Weights of a small transformer language model: 6 heads of 96, 44.6M parameters.
MLP neurons of a small language model. Each row is named by its layer, matrix (gate and up: input weights) and neuron, and shows model dimensions 128-223. Each number is 128 + 24 x the weight over its row's rms, rounded and kept within 0 to 255. A neuron's up and down rows have the sign that makes its largest values positive.
After each neuron's rows, "fires in" lists the words (lower case) most often at its 100 highest values on Wikipedia text that the model never trained on.

L3.gate187 [118 125  91 119 101 168 106 111 123 111 138 149 172 148 139 103 165 159 102 110 141  80 140 113 156 158 117 164 101 128 156 110 120  62 168 102 133 130  93  77  99 111 153 155 133 156 156 116 147 122 164 132 158 150 114 162 120 120 117 195 104 123 159 134 105 120 123 178 116 148 101 147 154 131 119 147 155 151 161  99 121  87 140 120 132  92 117 133 154 110 114  85 109 164 124 144]
L3.up187 [151 107 126 133 114 100 112 120 138 135 152 123 141 104 117 142 125 145 149 173 161 115 132 153 147  94 100 142 145 123  82 107 121 123 110  55 134  86 114 129 103 116 158 115  94 163 135 146 113 141 113  71  62 172 158 106 140 118 114  88 118 148 136 113 158 148 142 108 117 145 155 156 108  91 142 137  96 118 138 114 155 158 155 122 134 122 134 124 115 132 106 102 154 141 184 190]
fires in: "county", "east", "eastern", "country", "georgia"

L3.gate891 [116 148 175 132 120 162 123 130 101 159 100 154 120 143 141 113 149 132 144 108  97 169 104 123 186 161 128 118 105  92 116 117 110 101 146 116 102 136 156 137 167 117 127 112 110 144  96 111  87 138 160 110 155 134 113 138  96 152 141 131  88 158 112 129 157  98 144 144 143  87 139 160 155 119 121 111 116 129  91 136  88 162 102 128 133 164 118 117 161 125 138 125 149  81 152 141]
L3.up891 [131 141 116 161 118 142 135 112 111 142  74 112 129 112 108 147 132 134 110 134 136 171 123 167  97 102 129 133 128 133 103 112 156 116 132 134  76 115 177 106  88  93 141 119 157 116 129 102 107 152 123 134 139 135  92  99 133 159 125 142 135 152 135 116 118 133 129 130 159 135 136 133 127 134 135 138 150 112 119  79 150 152 120 116 103 129 110 132 119 154 155 174 135 118 114 101]
fires in: "on", "formats", "atomic", "al"

L3.gate927 [149 104 100 110 160 119 121 135 134 123 148 156  97 124 151 122 142 140 148 115 148  87 111 160 126 136 110  88 130  94  91 113 138 118 157 143 118 140 107 100 137 125 102 146 125 146 132 140 135 111 131  96 195 158 125 110  91 135 145 154 141 135 112 182 108 146 120 128 125 103 132  84 169 125 131 183 143 116 119 163 135 107  92  88 161 152 143 140 133 122  76 173 156 179 165 133]
L3.up927 [165 132 159 131 153 142 145  94 114 109 134 137 143 135 142 123 125 146 117 106 129 113 111  99 130 131  98 130 122  80 130 133 105 108 102 120 135 146 110 107 121 126 119 128 123 151 136 109 145 150  98 102 129 178 118 107 112 103 124 135  88 112 126 149 121 126 165 127  85 125 104  57 113 121 145 130 115 148 108 157 114 119  80  86 139 132 134 130 129 140 133 130 138 186 169  85]
fires in: "are", "was", "were", "not", "initially", "then"

L3.gate1420 [139 109 125  84 123  99 115 130 160 141  98 126  92 100  70 123 104 144 123  75 105 166 152 140  81 100 111  94 144 130 135 123  97 112 140 131  91 108 158 132 134 122 119 100 127 145  72 120 122 126 112 134  85 109 141 167  95 114 145 101 122 148 114 112 144 103 109 141 101 101 154 142 136 130  96 145 156  87 117 130 174 143 115 157 147 114 152 178 117 152 140 150 158 177 113 118]
L3.up1420 [113 150 119 134 147 155 122 162 134 132 142 132 176 124  99 190 116 115 157  94 144  93 111  97  76 128 121 165 130 157 130 151  93 116 142 109 125 129 137 102 153 175 169  91 139 133 143 121 150 137 123 113 105 107  94 152  86 165 122 131 149  82  74 134 138 102 133 108 136 109 128 165 112 134 109 126 128 128 112 105 134 142 114 113 105  98 137 116 126 158 105 111 158  90 128 103]
fires in: "two", "three", "four", "seven", "five", "eight"

L3.gate78 [126 125 130 122 126 131 162 163 164 167 144 161 131 129 107 153 159 164 126  93 119 139 106 100 173 139 121 189 119  90 122 134 126 162 106  79 173 110 122 173 141  93 171 137 172 124 141 114 160  80 145 129 160 131 146 140 128 105 128  89 139  96 171 139 137 148 105 109 112 112  99 131  88 113 130 147 122 137 123 132 172 106 123 126 143 120 131 113 180 129 131 118 166 108 112  92]
L3.up78 [144 110 124 113 180 142 141 129 167 140 112 138 107 131 178 139 157 142 113 139 142 124 130 138 144  90 107 152 175 180 142 101 156 131 140 138 154 143 159 100 122 113 131 146 131 156 132 161 145 132  99 125 117 151 150 108 140 162 147  81 138 107 129 150 123 146  80 119 127 156  95  70 121 121 142  97 145 135 103 137 127 128 138 145 101 106 103 141 176 134 127 138 119 124 102  96]
fires in: "baseball", "football", "racing", "police", "mlb", "association"

L3.gate658 [127 160  95 125 150 131 157 137  96 158  86 113 134 106 112 117 143  88 138 133 101 123 120 114 147 178  89 123 158 135 153 103 135 146 115 137 108 126 115 169 142 136  96 113 180 165 120 127 100 140  96 120 103 123 167 168 129 100 185 139 128 143 150 148 145 126 120 110 118 126 136 141 125 115 125 140 166 139 133 104 149 102 163 112 141  86 113 141 102 119  97  94 151 160 130 162]
L3.up658 [124 118 130 102  91 172 143 136 164 161 104 161 140 133 112 117 144 168 139 141 147 127 171 141 179 118 128 115 115 170  94 141  83 119 161 110 185 162 156 116 172 125 105 111  97  96  91 151 159 114 127 101 125 115 149 121 103 137 134 107  83 118 116 144 118 127 108 130 127 151 101 105 119 131 117 135 114 123 155 154 161 127 158 131 107 126 101 133 102 151 159 138 121 112 141 117]
fires in: "and"

L6.gate396 [122 174 140 188 126 152 112 129 124 178 152 141 149 156 140 143 127 119 112 180 113 148 168 169 109 127 138 144 128 117 103 131 116  81 139 121 111 103 153 111 120 140 123 122  74 172 147 153 152 130 139 142 145  90 108 154  97 115 152 116 144 112 126 113 124 127 127 159 132 102 146 121 162 132 160  98 124 127 135 106  85 130 152 101 105 126 121 109 154 134 139  74 148 158 166 117]
L6.up396 [152 105 105 166 100 166 149 142 142 179 125 153 117 146 169 120 113 166 122  76 180 141 141 123  91 125 123 137 162 101 162 106 109 113 153 109 100  70 152 144 110 123 105 140 158 101 135  98 141 145 148 142 131 161 133 116 124  96 151 109  94 116 121  98 156 144 156  98  94 106  92  90 150 100 138  81 125 140 119 144 135 166 182 140 102 117 108 145 128 115 133 117 156 127 166 150]
fires in: "as", "than"

L3.gate953 [151 132 116 136 165 116  82  94 109  93 114 127 128 112 122 168 107 108 140  88 137  90 116 111 105 117 175 128 162 112 176 104 100 129 124  77 134 141 162 153 161 132 149 138 120 113 146 153 130 104 153 112 119 130 110 179 134 135 150 165 154 133 131 123 113 105  74 152 103  87 152 156 124 112 130 132 147 166 131 144 149 143 118 110 108 106 111 135  87  93 119 145 158 138  74  65]
L3.up953 [144 134 150 131 154 139 114 123 128 158  85 115 169 132 186  96 106 114 124 111 129  95 114 158 108 151 122 132  71 108 104  90 161 151 139  86 124 100 162 133  89 158 140  86 127 132 109 120 123  98 168 112 152 141 124 134  93 121 124 129 131 125 121 116 141 128 112 124 144 116 133 125 126 119 108 143 135 138  87 105 128 142 138 126 167 130 145 100 135 139 102  99 131 202 145 148]
fires in: "m", "km", "00", "n"

L3.gate1499 [128 141 156 128 129 133  95 163 110 142 111 158 128 132 152 126 151 123 105 138 126 105 137 120 144 107 170 127 155 124 100 117 167 110  96 126 115 155 106 129 122  82 135 177 128 122 142 127 118 118  96 132 140 162 116 105 146 160 130 140 143 114 121 136  86 160 107 155 131 163 131 123 108 120  75  96 152 124 139 149 130 140 127 141 122 123  91 155 144 134 145 151  91 138 128 146]
L3.up1499 [124 117  94 122 142 120  97 113 162  74 137 143 170 135 123 119 106 161  81 104 184 150 134 141 162  83 155 174 144 154 136 114 123 125 100  92 106 158 108 122 105 131 127 122 171 147 140 105 135 149 118 138 142 179 100 139 133 142 140 171 142 125 111 144  84 134 115 102 122 144  94 136 145 117 110 123 120 120 111 122 125  98 118 166 114 164 120 163 121 115 107 138 147 157 150 175]
fires in: "new", "ap", "uae", "a", "utc"

L3.gate1269 [112  96 101 115 114 121 175 175 164 142 136 133 118  90 149 133 122  98 153 106 156 158  83 117 129 127 130 109 109 143 141  88 150 171 128 122 102 103 119 101 152 121 125 104 140 122 102 115  92  94 142  85 140 146 123 167 102  89 145 130 129 145 180 133 156 161 112  82 141 143 107 103 145 113 140 112 120 124 134 149 122 124  75 138  95 122  79 113 147  91  96 166 118 177 140 147]
L3.up1269 [141 130 119  81  96 121 110 157 152 134 122 152 128 143  98  94 107 154 148 124  98 144 119 133 132 102 154 108 170 129  81 157 145 123 148 135  69 112 160 128  91 118 117 141 139 163 142 189 122  96 135 125 110  91 143  92 107 112 129 148 138 141 121 167  91 119 144 161 126 130 165  88 162 159 146 107 148 128 127 176 123 107 139 155 102 174 175 146 142 174  93 128 126  90 111 105]
fires in: "and", "very", "most", "but", "however", "so"

L3.gate961 [ 96 131  88 136 106 101  86 160 165 125  88 191 141 104 110 133 112 103 141 112 125  79  59 130 145 129 171 148 117 150 134 106 137 109 152  96 154  87 113 155 144  92 134 116 150 155 126 127 113 108 127 132 123 116 108 168 120 148 132  69 155 168  98 137 121  99  96 164 103 129 115 175 120  99 135 139 153 153 162 119 137 169 109 137 144  93 120 159 144 142 151 130 149 165  63 121]
L3.up961 [120 110  89 118 135 113 138 167 103 175 125 168 117  76 132 127 163 130 119 138 107 127  81  98 173 134 143 100 146 160  96 102  99 140 129 103 163  62 118 151 100  92 132  72 124 123  99 168 144 138 136 142 150 102  93 140 142 147 117  74 113 140 155  86 116  80 159 142 119 142 138 164 151 103 150 140 128 138 117 132 129 159 161 133 148 131 165 120 127 145 113  98  96 134  83 119]
fires in: "government", "law", "river", "water", "environmental", "weather"

L3.gate752 [127 113 133 161 124 144 119 167 126 129 178 126 135 142 140 149 158 165 117 117 106 130 122 110 113  79 134 154 135 134 141 136 196 101 137 142 122 130 163  92 178  88 127 116 135 131 160 179 121 141 110 143 187 100 127 130 143 167 131 146 150 127 106 152 132 119  96 135 151 147 136 128 133 128 121 130 147 104  97 117  74 103  82  97  91 109 108 112 101 114 139 105 142 117 140 101]
L3.up752 [132  69 117 109 135 119 149 101 136 133 126 158 127  81  95  96 146 171 141 128 129 108 118 124 131 125 151 102  82 146 169 123  84  83 114 102 123 137 146 123 146 117 100 153 121 121 165 180 164 116 108 127  89 129 119 177 105 118 118 113 128 117 153 129 102 133 181 172 137 101 130  78 112 169 124 132 153 131  83 145 114 114  93 140 109 135 138 120  84 182 147 174 126 128 142 109]
fires in: "three", "two", "four", "six", "five"

L3.gate1087 [149 147 201 151 161 121 108 155 114 141 143 155 137 154 127 118 138 115 136 105 136 151 145 150 150 114 128 116 118  93 117  74 140 106 138 159 135 105 164  80  86 155 124 129 109 168 127 121 130 129 150 129 127 108  86 135 102 129 149 112 117 120 155 159 102 114 136 119 157 134 122 113 127 154  99 107  97 141 121 117 123  99 166 165 116 118 130 126 138 139 148 192 112 129 128 134]
L3.up1087 [149 129 109 141 136 148 137 137 113  91  95 150 130 122 135 149 113 141 104 155 140 112 109 104 111 156 197 148 108 113 116 106  47 165 162  94 162 160  99 174 144 134 100  75 156 166 143 105 113 153 101 160 159 123 110 153 142 139 124 118 133 142 145 120 130 119 117  90  93 134 147 127 158 140 118 106 137 114 153 149 107 122 146 101 105 100 113 103 103 133 117  88 171 119  96 121]
fires in: "he", "she"

L3.gate639 [132 120  86 120  92 153 118 189  92 116 118 127 149  98 179 121 161  95 176 128 122 153 127  89 131 134 119 134 144  83 131  91 157 141 111 149 130 122 113 150 149  82 131 101 126 128 132  93 127 139 120 141 111 147 143 120 122 105 165  86 122 104 112 100 163 109 107  92 131 106 111 153 114  91 172 116  91 112 141 105 133 114 127 108 155 187 126 138 157 123 140 143 178  96  90 101]
L3.up639 [ 94 124 117 114 146 125 151 132 151 136 110 133 167 114 122 154 155 144  87 136 117 141 143 108 134  92 149 124 145 150 132 165 141 107 130 170 116 111  92 127 101 110 164 121 113 147  80  93 160 114 152 158 143 106 147 124 146 136  84 136  98 146 151 103 110 106 116 124 116 123 111  95 107  75 128 102 113 129 149 130 131 144 118 154 168  95 170  54 157 129 110 118 126 142 149 150]
fires in: "just", "previous", "such", "these", "past", "next"

L3.gate1034 [109 129  92 167 125 148 151 141 123 119 107 151 164 160 153  97 154 123 136  94 115 166 104 125 143 154 106 160 144 131 148  89 148 126  79 156 134 138 122  87 154  94 120 150 134 118 138 111 126  82 147  89 116 118  96 111 127  84 102 129 146 118 163 140 159 116 135 121 104 111  88 139  93 130 148 115 161 157 122 119  88 157 146 132 115 116 134 129  91 137 104 125 145 159 158 156]
L3.up1034 [160 124 141 146 137 141  99 123 111  87 130 163 113 175 119 123 130 139 113 151 133 116  99 142  89 121  87 118 132 102 138 106 118 119 123 149  84 107 119 108 146 100  78 126  96 101  94  98 146 132 126 133 110 121 124 130 143 117 100 129 156 110 119 153 121 155  99 159  72 137 111 104 157 125 139 152 122 138 133 114  96 104 144 121  93 130 116 101 129 142 125  96 142 116 153 129]
fires in: "south", "north", "chinese", "northcote", "northern"

L3.gate318 [186  62 163 118 149 150 126 133 123 149 110 107 173 129  88 160 103 134 144 143 100 104 121 135 120 117 144 115  99 103 158 132 121 108 139 121 101 125  80 112 121 120 149 151 154  96 100 121 128 129 141 119 112 158 138 146 140 160 152  99 174 141 129 116 138 120 140 155 149 132 125  80 137 111 115 134 140 123  83 139  75 123 158 117 103 167 134 128 100  72 123 114 132 113 125 100]
L3.up318 [132 101 118 133 155 126 134 117 137 179 137 144 137 103  92  84 100 116  88 125 143 130 133  95  68 116 135 114 128 173 157  99 132 148 119 110 107 105 151 108 117 170 105 130 139 107 128 122 136 108  84 113 102 125 159 163 107 136 156 171 135 116 128 170  95 117 167  88  80 135 104 138 134 152 133 135 149 116 146 109  99 145 103 139 136 133 171 122 131 107  96 162 116 157 163 135]
fires in: "three", "two", "one", "k"

L7.gate466 [132 132 173 100 118 148 135 109 122 127 119 137 101 140 143 151 167 122  95 120 134 117  83 113 113 100 124 140 163 145 160 130 114 137 169 121 145 149  88 153 126  91 139 143  96 145 149  54 134 103 152  98 111 174 159 101 117 133 119 120 163 183 141 178 109 108 106  85  88 117  89 139 169 157 127 179 133 145 155 131 140 101 152 147  96 125 119  91 113 119 136 137 110 165 155 122]
L7.up466 [173 149 143 121 121 161 128 138 159 139 115 144 120 107 134  95 130 102 124 123 135  69 128 134 105 146 148 126 158 128 153 134 130 120  70 156 167 127 112  77  71 157 139 133 107 136 121  79 133 132  98 176 106 164 122 154 157 137  99 116 148 125 127 110 130 118 170 166  94 106  95 107 111 159 125 109 157 160 107 135 131 122  76 128 119 112 140 124 118 138 167 106 107 115 126 126]
fires in: "as", "according", "on"

L3.gate308 [141 109 148  87 162 147 145  91 113 108 156 136 151 153  93 156 164  98 141 144 127  96 137 103 104 176  74 116 112 100 124  74 159 168 175  92  93 161  84 126 102 138 117 108  81 107 129 122 155 126 105 110  83 156 124 144 118 137 144 156 134 107 111  42 145 133 115 135 144 112 108 126 193 137 119 142 116 114 108 111 120 148 118 159 115 149 126 120 139  65 138 128 123  91  97 102]
L3.up308 [122 159 151 113 118 141 119 132  95  84 134 131  98 114 138 115 155 121 126 143 158 151 153 160 137 123 121 119 134 148 171 133  96 149 134 111 110 142 109 152 139  80  92 166 152 168 133 126  99  82 124 108 116 133 108 133 121 141 100 112 129 128 135 121  80 120  86 109  88 125 138 116 140 139 112 153 100  90 114 134 127 115 145 187 133 130 158 147 118 162 162 132 139 165 161  68]
fires in: "years", "year", "day", "days", "months"

L3.gate1393 [ 66 148 125 153 121  87 103  99  85 134 112 138 154 114 137 114 198 127 112 145 134 143  85 131 115 103  87  92 124 141 120 107 103 120 101 142 172 144 137 139 119 104  94 133 108 145 121 145 103 138 133 118 176 109 125 163 143 101 153 120 129 127 147 151 153 159 156 143 154 110 132 128 131 116 127 141  92 113 152 157  93 138 123 119 167 149 155 184 143 168 103 174 152 167 132 152]
L3.up1393 [157 121  97 103 139 139 132 137 133 127 115 125 146 106 131 134 120 143 126 171 125 132 116  98 129 115 100  94 121 153  93 125 133 112 116 160 152 126 144 164 142 134 175 149 116 152 113  90 148 135 133 111 128 124 148 150 114 131 130 105 125 102 190 155  96 134 146 160 109 120 106 117 140 124 166 123  75 135 130 121 107 152 148 100 158 150  71 113 119 165 134 153 151  94 124 113]
fires in: "s", "n", "cllrs", "1st", "nnw"

L3.gate930 [122 125 178  88 158 118 123 132 106 104 127 113 134 115 180 110 138 108 167 138 109 113 151 110 136 117 105 111 141 119 111 150 106  96 114 126 105  69 160 162 150 122 170 116 158  80 124 120 101 161 151 105 136 145 120 129  87 126 106 104 118 112 111 139 158 144 122 134 151 148 129 111  99 149 148 113 116  78 156 123 115 158  97 137 113 185 137 117 135 139 132 171 148  94 146 151]
L3.up930 [184 145 139 129  92 152 130 140 130 114 110 135 106 112 113 144 126 164 111 107 148  87 107 135 129 107 135 131  88 110  84 123 115 121 109 117 126 137 137  86 136 138 131 149 118 118 115 122  87 158 110 137 136 121 113 104 124 125 108  91 133 133 149 147  98 117 151 104  98 139 106 129 156 134 165 111 134 124 145 136 117  76 118 141 107 115 157 189 108  85 172 114 160 177 169 136]
fires in: "a", "in", "open"

L3.gate1213 [131 116 111  99 107 110 132 136 119 143  89 178 111 100 121 107  72 144 130 123  93 110  85 143 173  80 170 143  98  99  93 166 138 103 130 121 191 157 138 147 112 114 106 126 119 160 104 163 138 151 150 123 170 142 146 112 123 123 135 127 119 116 122 151 109  94  86 133 157 152 146 143 160 126 126 146 147 150 118 103 113  82 134 123 114  96 112 120 129 134 133 153 145 154 132 157]
L3.up1213 [154 101 160 118  87 119 143 138  90 117 153  94  91  80 131 138 135 108  99 122 140  93 153 102 159  85 142 105 126  95 142  91 118 121 118 162  98  98 137 122 153 149 154 148  90 112 110 152 116 103 151 102  95 136 193 131 105  88 127 120 136 124 116 165 114  84 141  93 146 102 134 159 109 148 122 129 139 117 170 141 107 147 104 116 159 104 138 121 112  97 117 147 120  95 148 153]
fires in: "and"

L6.gate970 [122 134  88 124  66 148  72 157  99 149  94 119 162 126  95 129  66 148 131  94 144 125 185 131 137 126 181 104 103 154 136 187 140 134 135 110 154 123 169 154 116 100 113 148 142 102  93 166 116 104 169 154 139 143 126 154 112 131 141 148 146 189 132 100  75 111  82 139 136 119 137 147 138 123 137 196 125  75 172 145 142 154 112 140 122 103 120 149 123 107 152 147 131 171 169 145]
L6.up970 [159 144 149 129 154 130 145 125  80 144 124 111 106 125 138 140 139 126 153 130 154 121 122 125  87 141 137 137 157  91 136 102 154 124 118 137 110 132 155 125 108  92 116 153 161 133 107 123 161 100 119 155 164 149 107 131 121 155 134 121  82 155 154 123 129 117 151 130 157 152 128 152 168 102 143 138 100 152 141 147  75 113  69 151  97 169 114 115 153 126 129 114 131 132 167  89]
fires in: "and", "a"

L3.gate55 [133 144 131 101 146 119 119 135 133 112 131  91  96 123 110 101 134 130 132 109 140 101 132 130 126 137 139 141 122 120 133 130  98 118 123 145 139 143 117 136 130 146 105 127 108 122 112 131 122  98 157 114 121 150 106 203 132 119 164 129 102  94  70 138 119 138 107 135 197 158 141 116 116 114 124 133 151  81 129 124 101 144 137 137 170 122 128 134  96 119 147 152 107 113 137 110]
L3.up55 [155 125 161 113 115  96 119  87  98 120  80 146 128 123 140 134 131 130  45 126 160 118 102 136 142 131  98 135 151 143 132 129 130 139 134 111 122 118 110 103  97  92 103 136 129 152 123 182 103 183  86 110 116 121 118 130  93 163 140 110  91 146 123 127 144 120 147 170 113 144 161 155 120 129 149 136  78 120 117  96 118 123 142 125 105 101 109 154 132 126 158 128 106 151  99 128]
fires in: "year", "years", "limited", "days", "award"

L7.gate1425 [131 123  90 119 127 155 129 121 135 129 130 166 111 164 115 123 151 156 128 111 115 114 133 126 146 151 174 106 148 136 173 116 118 142 138 154  90  80 172  90 150 137 139 147 148  89 140 116 121  88 159 109 115 145 154 106 124  96  85 166 160 143 146 152 105 147 124 112 134  85  91 139 128 143 106 130 109  88 166 137 145  87 135 165 148 133 123 111  85 132 107 119 190 100 118 159]
L7.up1425 [137 102 138  99 139 124  79 130 116 137  99 116 120 125 140 138 139 150 174 187 130 182 108 127 166  97 113 167 125 119 126 155 131 138 149 135 109 151 127  94 104 103  75 146 198 139 113 135 159 135 167  86  72 136 135 156 116 138  81 101 109 121  92 115 129 108 138  95 148 158 114 140 133 135 134 135 131  83 118 109  78  95 164 108 121 117 108 140 167  86 144 137 146 146 153 119]
fires in: "west", "east", "eastern", "western", "southeast", "northern"

L3.gate1388 [128 116 133  77 100 137 128 126 110 111 127 124 119 109 138 111 130 119 135 139 143 143  78  97  89 159 116  82 129 127 124 141 119 114 115 130 129 146 140 125 155 165 130 142  62 149  85 137 109 149 147 107 144 128  94 108 113  91 128 102 156 158 161 125 142 137 150 133 147  79 116 139 125  94 132 153 134 117 157 134 139 132 136 126 114 123 131 155 145 121 142 155 140 118 128 154]
L3.up1388 [ 98 125 105 132 116  92 188  84 119 157  91 165 132 180 135 151  84 131  98  75 117 149 176 117 126 169 120 132 159 144 106 137  61 119 183 113 179 145 138 145 146 137 163 112 127 153  92 107 135 135 104 164 115 110 106 163  91 143 109 164 139 131 134 128 117 111 146 134 101 123 162 125 120  92 145  81 117 145 162 123 148 115 102 144 105 116 113 142 142 145 154 131 122 122 114 118]
fires in: "february", "march", "january", "april", "july", "june"

L3.gate1133 [116 122 149 103 144 138 150 129 142 140 109 115 122  93 116 120 166 116 114 162 128  98 119 164 133  89  89  89 125  70 145 164 170 106 116 146 112 134 125 117 124 126 101 168 119 137 108 135  96 147  98 118 175 112 138 118  92 156 106  93 120 130  98 124 131 140 119 113 179 114 146 158 104  92 142 155 148  86 151 154  99 138 130 134 139 129 106 105 109 145 144 134 128 142  86 137]
L3.up1133 [153 112 120 118 156 106 173 132 128 140  78 103  72 125  91 129 142 137 127 137 125 111 123 135 172 151 148 129 180  95 142 150 138 134 145 137 136 127 137  97 139 118 121 153 131 150 100 105  91  98 109  80 171 128 174 107  71 152 137 142 127 145 138 134 112 110 160 138 168 121 131  94  81 125  96 153 128 124 101 131 123 108 112 136 156 121 137 113 126 106 154 139 116 121 144 197]
fires in: "first", "second", "third", "2024"

L3.gate141 [142 108 122 121  96 135 153  85 161 123 125 129 136  92 137 103 130 129 151 132 128 130 172 173  99 115 142 140 137 117 115 121 178 116 148 103 108 135 109 139 128 137 111  88 116 165 135 108  87 111 150 127 143 104 134 143  96  96 149 116 155 114 144 139  98  80 116 134 149 132 198 128 138 155 154 143 155 134 154 115 164 118 139 135 137 161 130 144 162 125 103 164 166 124 106 123]
L3.up141 [128 134 184 112 108 168 164 116 137 176 185 131 173 136 127 105 176 106 186  96 146 133 125 149 125 124  82 145 120 131 143  63  87  94 114 140 137 102  67 143 145 126 156 121 102 131 118 122 167 125 132 133 125 140 119 140 139  94 147 156 134 129 112 203 112 112 149 139 155 142 172 128 115 132 150 112 115 107  99 180 112 135 112  89 135 189 145 156 124 106 147 113 134 105 127 129]
fires in: "with", "to", "as", "and", "from", "than"

L3.gate733 [146 185  96  65 154 149 125 141 173  98  44 141 144 120 132 124 141 108 122 136 118 110 112  68 111 132 108 140 126 106 149 111 123 137 125 102 151  90 144 129 110 110 170 134 142 116 145 159 152 143 149 139 175 141 109 113 123 113 126 114 145 143 172 170 110 114  93 121 127 117 137 107 111 152 157 118 119 145 116 159 123 134 148 134 131 118 136 103 167 107 109 122 136  91 102 118]
L3.up733 [128  99 113 119 132 141 133  97 141 133 115 174 130 175 136 138 126 124  70 112 119 157  93 124 139 118 124 144 139 151 138 106 158 144 101 149 148  94 115 159 126 122 111 140  96 155 154 126 132 109 102 126 167 119 153 104 159 177 119 120 129 150 115 117 120 154 103 110 163 144 103 108 116  98 135 176 159 118 136 165 170 146 116 164 165 109 106 122 124 113 112 150 128 167 119 162]
fires in: "television", "baseball", "football", "tv", "comedy", "tvn"

L3.gate449 [169 130 118 114 111 140 143 130 127 145 124 101 136 143 119 119 147 145 136 115  99 130 149 113 167  99 175 133 155 152 144  86 138 140  95 160 133 105 134 134 123 134  92 135 127 113 158 167 149 141 145  96  88 113 168 101 184  95 133  88 149 124  71  89 183 145 114 110 113 147 132 151 175 112  96 136 158 156 123 129 146 173 134 147 114 202 158 138 185 154  91 155  92 153 116 132]
L3.up449 [127 155 120 161 126 128 105 126 106 106 122 138  76 156 150 143 135 125  90  88  83 138  98 129 115  83 122 127 159 137 130 138  97  88 100 134 148  77 108 125 104 115 104 133 174 124 132 135 125 136 107 119 103 131  93 128  78  98 118 139 135 183 141 119  92 107 127 140 143 130 170 152 130 119  93 151 132 111 137 125 175 105 141 159 131  96 129 106 145 158 113 121 114 153 115 104]
fires in: "that", "because", "where"

L7.gate1179 [107 154 152 125 138 132 141 133 131 154 156 113 174 145 149 120 106 100 164 135 140 134 195 153  40 161  99 148 147 115 132 157 128 109 120 108 133 131  95 108 145 173 101 128 100 138 132 125 132 140 127 145  74 138 113 100 109  83 146 146 152 127 159 144 169 135 116 149 138 116 150 121 112  97 133  98  98 117 142 144 122 130 117 180 167 164 141 123 145 118 200 129 153 184 113 145]
L7.up1179 [165 137 112 115 126 115 130 144 134 156 135 145 131 145 123 117 161 129 139 152 157 116 142 171 125  96 165  88 124  92  96 101  95 132 158  94 171 162  99 166 125 129  90 105 140 147 163 138 136 130 176 105 135 113 143 153 126 127 138 120 150 124 155 104 157 133 139 164 138 149 143  96 148 144 157 155 111 133 110 117 126 134 126 161  86 136 124 106 109 121 130 126 144 157 115 125]
fires in: "of", "over", "among", "along", "than"

L6.gate504 [130 131 130 107 140 165 129 112  75 123 121 137  73 112 127 112 105 104 132 117 108 143 145 123 121 168  93 126 135 160 134 133 144 155  82 129 125 126 123 108 184  97 113 129 145 100 152 154 150  88 149 159  93 108 131 109 141 142 143  79 144 129 107 106 152 131  84 134 113 109 168 157 159 148 121 135 137 132  87 105 137  86 124 136 121 120 150 143 102 101 102 139 106  98 163 148]
L6.up504 [159 155 155 156 158 113  89 141 148 125 144 157 168 145 114 157  57 180  91 106 102 120 116 116 127 109 147 140 140 136 140 101 147  96  85 148 145 190 107 121 138 105 124 108 127 114 125 185  99 157 180 111 146 141  97 112 185  71 131 154  92 134 116 133 130 134 150  99 131 155 135 141 164 141 107 150 142 119 147  93 174 142 100 132 125 137 164 110 127 120 172 144 107 111 131 175]
fires in: "year", "to", "did", "years", "from", "would"

L7.gate150 [111 116 155  98 131 147 137 101 116 134 129 195 146 143 149 166 147 164 116 129 112 136 135 156 105 187 170 158 131 110 163 157 106 144 144 138 139  82 103  89  85  81 153 157 140 109 114 165 140 100 190 107 136 140 162 125 124 123 109 118 154 127 104 113 106 111 111 102 150  75 128 136 140 150 119 117 126 113 127 102 141 122 110 105 167  80 138 128 143 155  86 143 142  98 122 152]
L7.up150 [144 163 125 145  99  87 152 109 112 144 117 133 114 103 170 126 131 141  77 104 133 118 136 163 121 124 157 124 155 154  98 105 155 130 112  94  92 151 178 110 135  94 181 129 155 124 111 102 144  95 103 163 125 114 136 130 104 123  98 149 126 152 102 130 133 110 118 135  77 153 106 131 126 141  96 124 148 146 131 110 128 116 145 116 100 145 133 114 111  97  98 126 106 140 140 151]
fires in: "on", "from", "at"